MLP neurons of a small language model. Each row is named by its layer, matrix (gate and up: input weights; down: output weights) and neuron, and shows model dimensions 16-143. Each number is 500 + 25 x the weight over its row's rms, rounded and kept within 0 to 999. Numbers have three digits each. A neuron's up and down rows have the sign that makes its largest values positive.
After each neuron's rows, "fires on" lists the tokens most often at its 100 highest values on Wikipedia text that the model never trained on; "fires before" lists the tokens most often just after its 100 highest values on Wikipedia text that the model never trained on.

L5.gate107:459520495492529508503501489523506534479494448507502478491522458513510500525521448499492579500451481466510474515484496508473484512487482471518506509524510477522478523538487480493475539448514510534497501491470462496454491478526488492509558526522528467498485502528448473512487528461546548547532542498495520490540513506523480505526475488545496540531511491491431501517477527494508551521518
L5.up107:498506518458498557547504529514473475488529494508528562493524507502472483518490478503484484494504519508472509467485509469493480487486507532530509473484498474493493538533492511525506492521466496498528500513540443541487512533513507488463511497514512464535461447484502518490475543545520484476515511491490511479459458560497415486512539477499501481476526543442463539523497529479452475495464
L5.down107:481536490480498490486495477519499538453482478500443510523495453480511494475502474503506515531524503509489525448517476541485505481482504484507543485497488482490554521536509530508457533492491519508516524517466483471486469495512489530478551502486535500501525465516498472479540493511509529461494518481464543497514518527486509483541490480536471502484512478479511457503470565459484526513503
fires on: "ed ", "t ", "released ", "ished ", "ated "
fires before: "in ", "by ", "at ", "from ", "to ", "on "

L8.gate402:479473481508471525455547522521526505481495507538554506477482517525511510509484496494490534521499493499525495443492453560496462480492518485460526504527475471501544472482499512510554485535479502506503478498495496515483488509483531452477516462467480516491552523522512515503507478491527475501504544502494478523497494541512449495477524479514499554515496485468512491526514505495478506440520
L8.up402:471540490531499497526486544489459517464499527497489509512534462490464496503525491533489499518511482503497526523514468526523527479506517532424505466533500491492475486507454477520483472511516509510504504480486467498531502456463486434496512519500524523496502505505500480472474486547537525488497480483521442478505469487476499515471515503485531478489491485465478550463526484534515483515469
L8.down402:487491520495498532460510542498545450535519493520486457513517480480490477526510525512515527513480484481510527476466547528519457466488536508463520484454508504481482476505504532503504522525502494498461555487511456497471471495472505516499497486487511521471549519524518516487502520503556421506487491558517511539568507506515524488512519509507505481469480517455519478508509535461512481509479
fires on: "'", "b", "v", "el", "all", "ly"
fires before: "s ", "y", "t ", "le ", "es ", ", "

L7.gate65:502458492521536530507522500486497479496465483476486488488509502525449477516482492500502493491514484476495437459493498516524519501484546553513489525483511483494488473485514551512508483498530475512516468514504495481515480501484507451482523503498520507495507471501493454487478473518533528515555461496516495532524520475537488482493490438494429521534537547463472459518479547489502539514508
L7.up65:519513466513476538553525471467508529475478488481521465504483503452487510501500480475488524500513468513506518512475444492502531510492509517497476488546491436530482513468476488465430516517472502499531491532465519456495513521507480515552541500530525494495505509510525513506485503505516486498532512502517473469481510553470480469469544505531506497495514507497437503460501511487488451506475
L7.down65:529487475509513517515519552520489522498481477520501481537522556517537499503530492530487465486485516459489531488485513412477521473473502477502491504441485506497508512549548477517459481520477487495530505491494506492482512524474477516498464509505494532520543514478547508498484523446533526525513541463494513476433482443460519499535512464521485506505516509530489529494476509461488492501482
fires on: "ed ", "tim", "ted ", "t ", "ated ", "ned "
fires before: "by ", "in ", "to ", "as ", "ber ", "e"

L8.gate415:505522500463446468488472506478536516485447450514521489500553551452490495541470514502471480482518553475481495477487524528502490515475489540511496506582492481526516524524515538495534503497529534536507495537490465512501523445514486549495499522517497507512507486487452503495497535466534478550487503526504553519494515499472502516519468498498512466523490494505473473485493470472512507469516
L8.up415:529471503474485487485533528540490520481533531460519483527471497466494477489519495516491503523451477523510511507541488470498486514485529479572490533463492527503511482539480471495489536484451517489465509499500503520507494457498496506478443445536463462500481521507550475509535521479490509518507527484507484531494515497459483501506508543509467485488512521504474449468507510487479517507480
L8.down415:513448458499446462544471493451552501485531504506517508509493552504496469496503513515439468486483551503519451466500492548488476507502466491475502495520529501496553474483524502535502524489531521484519529496497541484477503460508505456504518493491492517525492537469484511498480475516491473562501501493489480512510508541502432504469503450485464470509511523514514474543498516512506486499517
fires on: "known ", "em", "used ", "est", "is", "ue "
fires before: "as ", "to ", "for ", "abl", "in ", "su"

L5.gate438:540491473494487454470489478512537529485468491520515497487494483526509494468529476540530574555495498514445496520478482497465496470492529528497532464502509527521488501521452511491495505497518486463519508465526514520521462504516464471444523498458450498522474493522497498515494506480515480541502495472532544514479471499500473533496496515478562482461496474476506501504518542503489505495471
L5.up438:523434477478453488474458517477485501510524486507516480503511461485545490523514462498544534532504477527489488489512470523492499512527481531536498486480523499496463558492498465510513481501499537506514492523492500560519513523513478558466485511452516493514502517532547474546471481486497499490519483492529484505491529528526434489513542518490521485496501448508527540493529516475478477477530
L5.down438:515499485518531467500497457478505478506494485490466495478507476482553496481520522487513533508500514523502481493470464501473529491548520526476483455496526535465527541511486487500516499476545464459527495520492470516502525512476483537477504508447507489475493476492514496484511504502508466516540486553533538505492542440493501508541519511506498523473452434460533525485475512464506466477489
fires on: ") ", "% ", "om", "″", "m"
fires before: "| ", "of ", "W", "from ", "en"

L8.gate439:527485539496478511506504509498497497485531473476516463493518522469481490491504491474477448461477487533502480491517513494486502541506487511531501449462507516496532529492538503502427509529544484534513515497513482478515524521443552525458503497548479539472503541508485509536499530512541490497512498485481518511483477507532558501469525517528503499517496449504505501464480487492550470487499
L8.up439:505505463508519484474517491482545510499500489504501486532532543461473520501491479479457462506491520517486507488520465519495518490518499507495511532500487494528524503520516473470484501446505509461549481517515484525545450496475475507510489490486518486500481563508539477481481535528509496518470484474535490528512490502510517531429522514517540457481512525525468479474459538476533517457525
L8.down439:516506492484504516526532480566490463468492480502528499479453482477501453513497452519447506478489454530535484518462463540479532450486520482465504521525511518511513511498497534487548456502520504541493512495526477471442495499524477498527548494501497487503526516540500490503537488479503480481525509514524476494487505516468525494480455542494497524543493506505475538450512522523486531489513
fires on: "ev", "ing ", "ed ", "such ", "s ", "id "
fires before: "that ", "to ", "as ", "the ", "ent", "en "

L4.gate61:472530524505499552487532464519529498532519499530485462509494492484489504488487502475503481519483502506527512545503509482520490497502503495502484489505480483522464491484468521516478489514509500454458480478504487532478456471496474474488466569515516502459513501524553526494459452483490499505493483540523505535490476489514455477479456499486527475480537484524516497538511546513507489464473
L4.up61:532491474461526547482472497486456494531509499504487509496501511446489472498522477515558538526475466520528499507509506509468505565512479550468536517505442492511495555498478487529466495497498566537471505507495511505502465554499481499472500507514468511483513528473529478463503464489494523500531515553555498532497526498479494500491462496482484484500497510486464471536528515478490519505492
L4.down61:492471471517493501500536486472530488496497499464520497519485501537559485495484461504486480542507519514502530471502501464492512509543493504483519507542480533553496455500575468516503509491532486497522499483455538483527474489537503466498485483470484493515513486479496498467466490469502550544565537538555469469509516520517511496523500530508478479463538505479553452523559521519501540502490
fires on: "% ", ") ", "000 ", "er"
fires before: "| ", "|", "from ", "of ", "in "

L4.gate46:532506502529503506533507524496529546470476520509501465506491478503498513517473536493461493466472491512488516485490490487505538502499458473454470514509521520457527538555506462521519551468458475496505512491477524566469499501528478468530480510546505536488494509498445495525514516538513528497496491504519539534523477481515493514483514529465548533498478491516512480487488487455503515460491
L4.up46:501551484486526505505520518508500506474523490512568513504520480517505539507456497480497464496579491491507560495500488499496493494532481496514510542500477519508524519477528477490463509480515484473498488504482497515464493493530422504486459524531523518511516471492533502550486508523520494461474513497483489466506481535472542490454498517512518460516491527518498497475470469490513494481439
L4.down46:544476493502500515504512483477473519469513532519526519518498515517506478479522525527482457549493496528480503515503483504499491480507475514536506466499468479445508537427524521549519490470539497494552515515494479519524534515530517517535482504507501550489501537480458494519494472503507514500538475491532520600519512533509532494442487442487507525482486503445501464495489484529512500499502
fires on: "ig", "leg", "re", "ber", "aw", "im"
fires before: "a ", "al ", "e", "ed ", "es ", "al"

L8.gate0:475492528494548509512487474490494537565501466531501443527468480452488519552513520536499478490523537544510517504529502482503461481504534527478508484466509515513447457503509504501452481514474477525504513506498488518540449509457518475512546437488545481519500517484478501489546514535480494493463443488497497533488520535492471472514492490502501515457498484516489488479565515509489470528485
L8.up0:497514514504457462517481508481518516503510495484501529459469516507482529488510463478495500500511506485502519464491448537492483550501526500478521479471498475495552536485496532488496487549468534465540516516498520514498455491514462480500497542468485486485510509534493469523470510490519477490517494490486509489496554560499537540480519483524556465474506448509530514508521559508483540473504
L8.down0:518491511532487494475523498557500463524518492468551503529456487541565558476494505486457473543473466512507465496539480471490545490522516471481536528477485515508474501493484519494536492486515510490535506486505508473488468491529485504483505492469495488497516492492519507553505480498470530516495528508465516426511482500480485471503489475487479476506468521534538474512530489476499514489478
fires on: "==", "ed "
fires before: "\n", "\n\n", "in "

L4.gate139:503486487498478503516488518446493531494475516489481481525479494517515468510493515516461538477487465518524528464489489469521506456478479473508458501450543478524482498530534530546485513497523507513469482511464497503491498506512493510476469488494476509486506460490521498511495470491504528474546516525467494474526489495457478442502521505496493517493431476501511526474522532516520521508480
L4.up139:471527456501508484475488466509512474542509503464511520496530523540495504474508488519492480534474479494517531491492501494467495475515528558527473513499521499488514511513494503498491523479498501535536540439527498517499460479493505530509531504507468500522498492427491470473512495488505521514520486491465452488481493523462539482511480532539501530533534558521516512550470505501548486463494
L4.down139:503507450480457500523537448510488515517467500463490516537506466573478484524490538525494517518492518467521526483488482475522507514501487480516459495504479529533499520471524509508520461462512543519486499500479523515499487507516521485488498542559494477470487503508482528478488471516520514467511484490495537530512536487503512495454531503489524506480508492501541487494533508465429493469525
fires on: "tim", "tic", "ter", "fac"
fires before: "e", "es ", "le ", "al ", "ber "

L7.gate241:490499501489464490524524507483469532542484494524472494476451512526497516482488494458497485498490484540537458480486478482481491498516539491518501490446477514510489522462462515478511510537526516509473532510503470554538459510487489536544532517516504475465463510496465484489531518500520519496475478503528491509476474530511428537486499528506508521450503511499524572510527522491517505415499
L7.up241:516537500487466485489475490500480485526466533512467478503471539517503505508462478468496467489458492559487421530492488511502467497514523504492501476469501477524517500483491461461492467515561505523450519496501490518535461516499482528547522492514511473477490479530490466496490482507522511521482466515519501503512471516512459520450481527476489539472484509469497537508510498457534504438464
L7.down241:467530544507478498474501517476466512500475514503482470474503537488526538523516493524501469510467485510508447487497503505504491480516570498488569505458482486508458489516474481487491462521518466517462487513507505530537442493507502490532515494486522494467500525479443469486468482505522500529495518462489470514499486520478466561485524515490533490445506516493509510481531511534495474422467
fires on: "|", "=="
fires before: "\n", "\n\n"

L4.gate313:497506536519508485530505545461491489535527537481499509468489541478492540465500453450504497506496479505523496464538514473505471461509479475519496521547533482479498520521493523466503508480514521521535480481517519547520460499533515514509522505511533427446477515488494572521516508566511489456451480492525517519477515513503490480474478459525478535479516507525492516531506486517494520524490
L4.up313:528499517481504523502520490480514529533455490483470496511456560517484512481501504495479489538477517517542469460522472546489499487528469452485494503538496505463504507492479512473512525468503529507522548529515564480522466531513527490516518560493472502483478531522483487470504509528459467512497490524528499540509522497493498501499467490496500529509500529470521528437487511513488488481519
L4.down313:480484534509477472474531492457480526494523550478468508521505488492480507525530526489524492531492526530453505517467476495527476531522473498487487486522446479462475493513488468450488525496533512476506489489490508509530523509471513522510514477466484430483497498513492513508528517532487551483474524475465543492473480513483511481524482481467514478503485534483498504503525507521506489464518
fires on: ".", ":"
fires before: "\n\n", "\n"

L7.gate105:507521531530495486486496483494435520532466501522451471487508478477509485487485492429515474504456493506513518550486489500494459480555516504468530497529515471519485518428496442496496482512508517540472521529511503491545447527527479487504500494524511473479488532465486495517544492519542484494530485536536523527499479507512478491483509488520520464504509521503557515446510509521518503451542
L7.up105:514544521522482437509490497505449505514498526533480501467462529546514494474489455480495482509482503502495466506467462512504505496520488481505483501496515474451465517477496505503522483501507483484453517505482477490554441521513462525534513511588540446503512501518486489467501471507548454516502497479522503522528487505495486526548456535455523508483519513486556538519479503501519490487536
L7.down105:507537512517450539539486444516495481509493508480465499493482489498557523520499517503490465511491488521485485520461501496527483478552534471494460509499506510462504498489525520532502486504539546542508457502492488546543491542545496520509541494487543465492493566486502485458534495517520496473520523503476533437458473526488511556535493511470522497498533498525509536519534518508507512449521
fires on: "|", "=="
fires before: "\n", "\n\n"

L5.gate16:505471504508514468463508463536504485476480495507463468495531480505521489504473509466544496537499448522495507493527470482515482470509556529509498456545455507457486480505476488494511508524490506504487460508479497514472504484452467515544475456472516501491516458447517503486521519514453521526488493457549498519516538521487485479521481473478505472517494501434538513465500516490486541478503
L5.up16:479533549523494528523522509498493470454471518570459486482481459555509530500504509515485517495474502492490488501481465496503522477500498506491540518528520498465450465483530501487488520539515523521510491500484454488508508572513509528499498480507520489494523517459509506484481494481485504510469505543508476509467488464441495487479513490542508535524491500483545509510509507507443528542502
L5.down16:529472474507555477542525496493456516496536514506534484502435509517514553534451508503521559479498516461517515493500473513445502493536521505531529481515513548480471522516477551487469533532458470511499461500463519499456530514508528510517522539495498517479514502494523495516490536501479557489512497555529512468509514539466549515500479490524503530500500513470487481487499495507503528466550
fires on: "===", "1", "h"
fires before: "\n\n", "\n", "t", "ts ", "t "

L3.gate410:535438511485470455510470479503519507501481489528482470497484482504517521523525510504543505522484476477514526517503543492492533470507497419502548518521460498495534493551516527497487498519498519461498485466464455473467533494471518464532514528508571464488480495498454479492541487454495558464500543495528537510490506521473507509462528501539518475476507468498526525517510499510502532457463
L3.up410:520542497513509474531537505486489475481539506491539442512492494481519508524527499496524464524501518490506465510497484519501519479526466495551467481496532484461495523489492515534533518458472508507508509516517500503501485514467485467476537479446474488510493491562474489515516463479523522546475475493490498471515501501471484472473514491520483502515497486532550455537518491490498540455504
L3.down410:513495503473472477489490509556493477474477490483492549505479526497505474484495534512511487515487563459488452468477474520490464480499516555505465520469481517499525526477460561520517467469505474529485495481550478484480480509490499490478465525460519490513517468434508512500505528532481498499484527456487498526483495525509525531539522507526483491500496516536495466507453487498530494452513
fires on: "ord", "s", "d", "ong", "k"
fires before: "ing ", "ed ", "s ", "s", ". ", ", "

L3.gate84:522476522535512523529468482491511459460500504509477524470495456483533508536502502551521466498495538529493504506523468490460525539533526493496507486462498503497442507500497509475478528449495517505515466482512500522524489481508467505483489474480481518527492487513510481480516546488505488495491500521533485531511480468517517475525531488490482485528478518489463503504511545538486492499534
L3.up84:517568531457498535499524501436493475517486502492499518497519562518499513471505493491532542511530517494524541538509467478486535540486497474529466489494525487487528505538490434500468500505503519503493495474499482504531518519543513485512493452477454480511484468508497467507486483532531504491464492483535523495492522506487475497478481532500491498534515527521481529541506529514477502527498
L3.down84:508504532476453533546504489501510475477516507511527510481477531498546497503534448468489500483525508512487519521519462509478518482551541528495470516538494492490492531532486494467482514462509468540471490499497497507515473506466419470471501501493505467477488499507507453502485465452503525503470524506530491482499488480494478479512501486531507504484497490496538516457537518479484479494558
fires on: "ou", "Nor", "nor"
fires before: "th", "p ", "thern ", "th "

L7.gate219:514475488498525466526526496454496519501508468517518514515500533512491452511529513524469465444553503490499495518522517459519509509456500488525501525540481480540469471496488489479528547476501512495508458490491506508514450497487504513486506532506521546465458543481482497506451517506496497508524470534483496467479490496476509470467522530494513535475458503474454487448492526529495477508507
L7.up219:519490529545469473527511502508461534484446460474527495491508503474495505534505489493468455532512503507531498493506465554492489494520469491491515469493507478493481480530510479481509470506499494532511496552560479489538478444501518494561495497489506491503511496440496495500511492510474480486451455507516560519484466517492482522498492515543487475517489517528509466488474544495508441484528
L7.down219:529483515456512505524549505536461507500564506558490503521512515499479523524536495493451493493524481526532526471500489513524514493484503519479454508527522492504481527457482468525526548489542478545537473484497496542526526537504489514483481541522516504451475468517441526476509515491500492500530487471510493504519509489527493480489484505518484495508493486435474501481508491548474506531517
fires on: "ed ", "id ", "ing ", "g", "ated ", "en "
fires before: "that ", "the ", "to ", "in ", "ar", "a "

L8.gate183:546499486548511505507507513538515503532484535514510442509482524492533515544514524520509485495481472542503512498497470501483509495516508464441489475513497502528516495535482527563532515519501500482487503493509548495542517523473513560499478479520500478488457461507521506525474485508522515431477508474483517548544500479524494520488479489491516493515523466469462498502523535511476487524468
L8.up183:487520529506515533485520540492538520506493541482467472498525474504529539530511500496505497527475490489521541515506547551437503520549526489519527489487507495454456552538452495489517505532523468548476527521505512470500498494493532498482498488513460486480469485452528507478484488482507527508469496491508497516460511492473485497520507529523509505530543493480454523470495494493492484496497
L8.down183:489496500498459519531516514528534524524459493492492461513496551531481525536514497555524497528497519488497497495491473502474515487532502491474540473461531519460495474506491496500493507495484475489483520474534513486486518501494465514508519488494494484493493461496589463455536481513471496524493505484541505470501546502486479476535468500523483511522467507490486487503513475481520433535476
fires on: "'", "ou", "it"
fires before: "t ", ", ", "ted ", "s ", "ting "

L3.gate213:472483477505453544487480548464497484489506522486502506504522513479482490529469495485498512443534524539442483518510462527502539469510506472554470523514526477501443505486480464451503555485516448490510505504520489458541486520496501479507538510475507480509471478445445493491461490475501477507514467526463508498467466467521497474480479519471472470484496521519530526522515447497505506503498
L3.up213:496501536508480533524460491506541536511495544512545462549486525472512474514508482522500496513509523508503511534494481498544518559503501501510492469496479510448468523501479509493537511471494486503498524542532450454497506482537472497515506510483504497505487493490529452499481533513478490540529497478531526503536471443492441498480499506517451499471527467515506465464485515519497451484469
L3.down213:497447514512486481502485490486495484494520488548488506523521518495527437467439523555455506486518488476492531536503467514494537536511519522501508524488482482519473566482496526467451539513491495500542552539494472474479542482530488498487505511486510492507490514523506495519546507495517461507513503473529525507522502433492498495489513514487503507474517514500525482498474494525526482487461
fires on: "our", "bor", "oci", "up", "is", "z"
fires before: "n", "c", "et", "ce ", "t ", "rem"

L8.gate310:480511468483495524500502490527507431435515472488537488483512508529494473528451500495488474501480474521550535515515467454541508487533461505458479483497500489525523479538493483572513477522534494530529491529492490491515511507479535505485516493517491516462479492473484488515517491472473473530420472488532476491488543485554487493509516534501511485488540483494543527480498507527514494496513
L8.up310:512494485499527493495494512498507460423482529513502479488530479494539499559473477495477523471515475528484560534553491548494506438525468501484516511514527483499529488506464484532518489537512496576541507506536523528532482514479512520470491477498490513507476476501436491482512495446478548488456472500502474481490531479511520505482522556501518526491506539509514511516530478484499475491537
L8.down310:475505517463520470495537478538474485496500550510492514480449515467512509493490486504503515511523482451487460521510486465558449508528528472496487526509524488503498459490470482517527518541524464507494501504504526495465499463507496517477465494497540495469475540482494468520510533496484474457481533496521461559503507506531495510487527511505462515471535483521519471521506529538510519502540
fires on: "ed", "ent", "ous", "ew", "ar"
fires before: "ly ", ". ", ", ", "ed ", ".", "s"

L8.gate330:458449498503499541555520534498494511494525474510501501523487508497504451514469519533473516528498486525499495523498494516459491502499479464498543492498514505517467479521496491501516509496489493496471478538509487507504503475476500466503537495533541482596480473473467512463501523481537495525534481464525483525500477525496471457525525504521511531471525521471507521525511562495507549446508
L8.up330:498536458467518522532547483489514508510486522547486466496527522515509489501517500496490500473540501480467461531498523538498489521469460525517482476499500526538497518508474500499518527510565545505497471513530496501441494470467488458508518524528516505506482512524493520484508508511556520550524492484509477545481461530499502515513512483467457540528458485481457494462539509489532510491476
L8.down330:503500558532502465507510546474520529492505563508507489516500519563507492504508508502509425486509512483518480499549453423472511511521482497537472545464490472528469488487467510510492543494495518481477486498476501520526476494490461477469516465508494514488506485511492537473524512504483500502508459505457473500512538490482479469479516506521539467487475493543509490552513510479518517478453
fires on: "ed ", "ated ", "ent "
fires before: "in ", "by ", "to ", "with ", "and "

L7.gate297:503488518544488486463514507501528501501497490465520507521491516486519459499486528522484524508485546465504507512559492578486448520485498508466506499537549475489447555507513501527533492481488523523483505534518489462489486489501533465496458493531522485508508491470527495515481479557473506526514466515481510513468504503505479510495470456485473495491455529513488500507534535473477482507483
L7.up297:482501525496508475471474490528489512500501473537471523510467477488534519479497506497514518460511534513498493504493507468454473522483547480478532447518516517450481532468487500542521514489459509517520471501504481483503526517539475488494536492464477529471482506436520491551457516512493494544517516505496530486534534504504508470503495522502488474479512459466496476488508476476508514541496
L7.down297:459464497476486531501496530469487479515530509505473518503501493507520494501504495493459509483500493499494492532453493477444495512524492457479511479510524536496477498534509508489439507511476468508471534514446495505512501455474538514443477505451498528473563451492505523519478534501505535505550564461496513507559529481489489492522482493456528462493503508548477481500495500534483500491448
fires on: "our", "c", "os", "g", "or"
fires before: "c", "ord", "n", "ce ", "i"

L7.gate224:537503524517484505525544548515520505525501511506449518506476503508495537477482516482529474453466489512493482498523457508488460504518514463494503527491481485492512508499508519491498496542496514540504484533517497481507492509474449476518549513492488484519537567515474498516501445491538492503535475489521484436516496506522470503484516517499500514438508493490469535493572538486521505502507
L7.up224:478487530506478496492497505533512540492519491463482502486464493527507527501523472482456460513465473538510476493506462507439492528525501477528500497523511502481500502525506472486537510469504556495484509568516496512526476528491478496481552509493490446526491490511465519498486472521508505519493508490532462482521481520470508524510480516504489444474495464503491538507529512482528453508478
L7.down224:459533495497481486528544485528504563483495512511465472488502544504493485495497465463481515501482502564478476532502513532512484487507491535503485507577484478497528505480491512506521530476516464480531480511514499514497481518494497493481523523550463514482474468494487519486500510518509506466536497480493523388541451518508488541509507463445472500471528480470495501486502528532514469456505
fires on: "|", "=="
fires before: "\n", "\n\n"

L8.gate33:519499480533477506519488508468467500510467560508493428545488537456473533525482519466479476501510512536518483523510520529465479494500465501466531498443493536516533477524517484503515512522500484514495514538458490492490468516490517503512458459526516459459505490513494504466500512475468531515485460516505458481451504496448460487569538501461452488504482520494502503476536480527499516479464
L8.up33:488538507495500490499525491435510496531484515502490462522485516495485532516519535503486503516496515565536502507502473496478511501502509505536469482461520479497487503502510515510483538512516498503442532498525526488462484462536494421506478515509513481450564469475481492455503495530478516492431471516472472488535488506479488458522449455493512457534451483487491534466532517523520505504530
L8.down33:517539489512492504501498508479510516502522508521521512451490484524477450520492503486484466522449480504490471457497470545477522505487534464491480487485525474508483507487501489554510490452515534477505484508487560488514487477536493493495522500542510491492494535488458469511516517510492542507510512488501531515505519511471436500503475473480514538501505561509512510479521496479512461468498
fires on: "==", ":", "$", "\"", "di", ". "
fires before: "\n", "\n\n", "tion "

L8.gate133:537525484528510494475507521530476518511490494453542509491516489476485492492510496543537524503521465532522519489476516481513482496469510496542502485522481482518499519491512453458485517503448525552527481522444464470519456528483517521509480526521527494492529543490517470524561482508530478481505474483527470501504486527504546530480499492461451512460471515458495464505526519513475522481492
L8.up133:461534510454494527508526534484547528486508487549472462516536539563497492503450512512477513506468473525513533518506511494519495510525510461469513507483533494473476497527487499535489502522523504488508481522521530499534510528492526509481517514494503528443485475503532536504510536528467505512484447508537504496513516494506570511505503498488527481500533485513547512497536482502545510542532
L8.down133:484519506459499471481464525494494519530519484539525455473513484480504511462536466496524513502542449498480486488494490453458518521509500492495498495496488513527463494438501531482490522468473523513508473510482512515544522450536477534504471515480486505518475498502524482491553487474475510553474509484553509502487531502474508474513514463519485535503469497489495503432510494459486496543530
fires on: ".", "| "
fires before: "\n\n", "\n"

L8.gate288:504542503500501518510466524484507479501494527538467475510451523498487516485475528529453487442481508535489474524505536541479505529494489499507517458457495505503530525486492515517473543482550513493515485480522490511539476523501505494486476532514458501468510473515469541457435486498522505515545522499515507504492461495518447530488503497475463471510504478483500516509538510517502503439495
L8.up288:452542489492525536494496509469484520527513533502471501510483500454543515516493507502505516427496507540472483504495518537517445502545513486486502464523509446499516496459499502460512447454507511480486493497513497484518493515508445494516475480503535531511544442532487506510478489484506493507521496502480524506500473501490488473509542526528525505469458530460479552496506506507508513477513
L8.down288:460512522513466495500528505525505486498473481494518476467542506508493526504495494503567481532501471483556496497505515521490504510503507472486562505558459487504449526508481461507512500521499497500504506555473525469484496489480488449522541481467496517547504464490455476509529489500453530490484469524505455400490517516498514492522456500493503516484521508531541456496500513497483505504490
fires on: "), ", "==", "|", "ed ", ", "
fires before: "\n", "American ", "\n\n"

L3.gate95:502515460531492490477481456492527494498526489486451463470551458496464491501556484473514519504500520504469500522547512522472530531472530499505479416486487525529488474480472493494507475549476522467482503493491521516508485486489503497495548499513476480532459490500550506446474512496503491465492510516456498531483516560510503452493498475500523472526498526519454506499485506492518510502467
L3.up95:560488540503515499539538489498509504517520525548458495491528491501513519540532501476477488507527508482530495495509511504462502541460516522502485460513542530515452488517508505467475501502487496477463473512531472486529509517516463539484480480513505489470474476514476538532485508475491516457503459472505515544505504488500521494484492477503458468484489500455458482490485489496514511516542
L3.down95:478555516478497504487540521498521501475481500518458485550518514513509506479532499487458505501561504499513497475486524474533529513483476496504465482499490485556470499526496522545469508499514444460504520510509423503495523533477513538477513505484503481481513514505465495525516472487487513478486502528537556518516494509498532469457512555506454453478493493451458495490516532495533535523509
fires on: "ever", "ur", "build", "bur"
fires before: "al ", "y ", "n", "ing ", "y", "k"

L7.gate230:517524487520504507547497499504507545518481468491495472512472532474521466508502524557480471466485490492475508533482503461462484500482523524493503536509475486492465478493517485509493527572515552521542463498499495509515460457493463495509495516526512512517481467477495532507460486502485460543482505521466532534479488509516510487511486477524541501519523518518463490510543529445511498507517
L7.up230:487465492517501528488556507513495551500499518517522492564484494474486489466532476519434515543506470462526464496482509496534490484513505475476533509460445506504470454522490525521461540508473532466482463449497517498511491490451468481530503483514483487468515531486461491464451508507476506539523532490519523485505508516460489500475482467522485502460543518468516492534510517509513539489501
L7.down230:473519537479518442532556506520492534497527493540504494519461483539500511536497504555458495497453497528540524477518454529520509512506460496527517490500463471487487512482514523513509539495490508527513519509508503472505471491523499513461541467512462495514481480522499523481500532487513508514489527479536501471533536506522475472495472491545491499449482485482465450512475533493477486499472
fires on: "ed ", "used ", "ing ", "ated ", "s "
fires before: "to ", "in ", "with ", "on ", "as ", "into "

L7.gate506:492507502484488480518499498503506543514510475484489453470483525496501478507495488491474563515527472492519524483517499498490504505512497531478525562507507456481444494562500510460455473494520498505476500461442497523473458472470456474493518484501538524483487551517555456529456503523528480513504552491529497531480507470509474484468540480497501533520469502509510507463515528464517525525500
L7.up506:502481525477534516515489519456487487513521496510500494464483520503524535473504502480466518527514478537448450468500478492473532502530521510527518526489507491531462539507547517478511535495530514510520524490525475533529520507472516480484479493522490509494474496483507447529508484458491480548492480493526476481473488460478459499492506516489531491529526479507525536507500513458499526494472
L7.down506:524521480492517519496501555493524487562472514524509509515494547556484517480493449481510526440519523563494469473543483486470514444490520505542507504476528514493472515505496487483481538477505519544491505521465520520516497469521456482514469526525489508475467504482523493469459506494522504519488534510534504515454514535507482508495510482560479531495488523513515558485499490518537471468492
fires on: "Nor", "nor", "ou", "riv", "d"
fires before: "th", "thern ", "er ", "th ", "w", "the"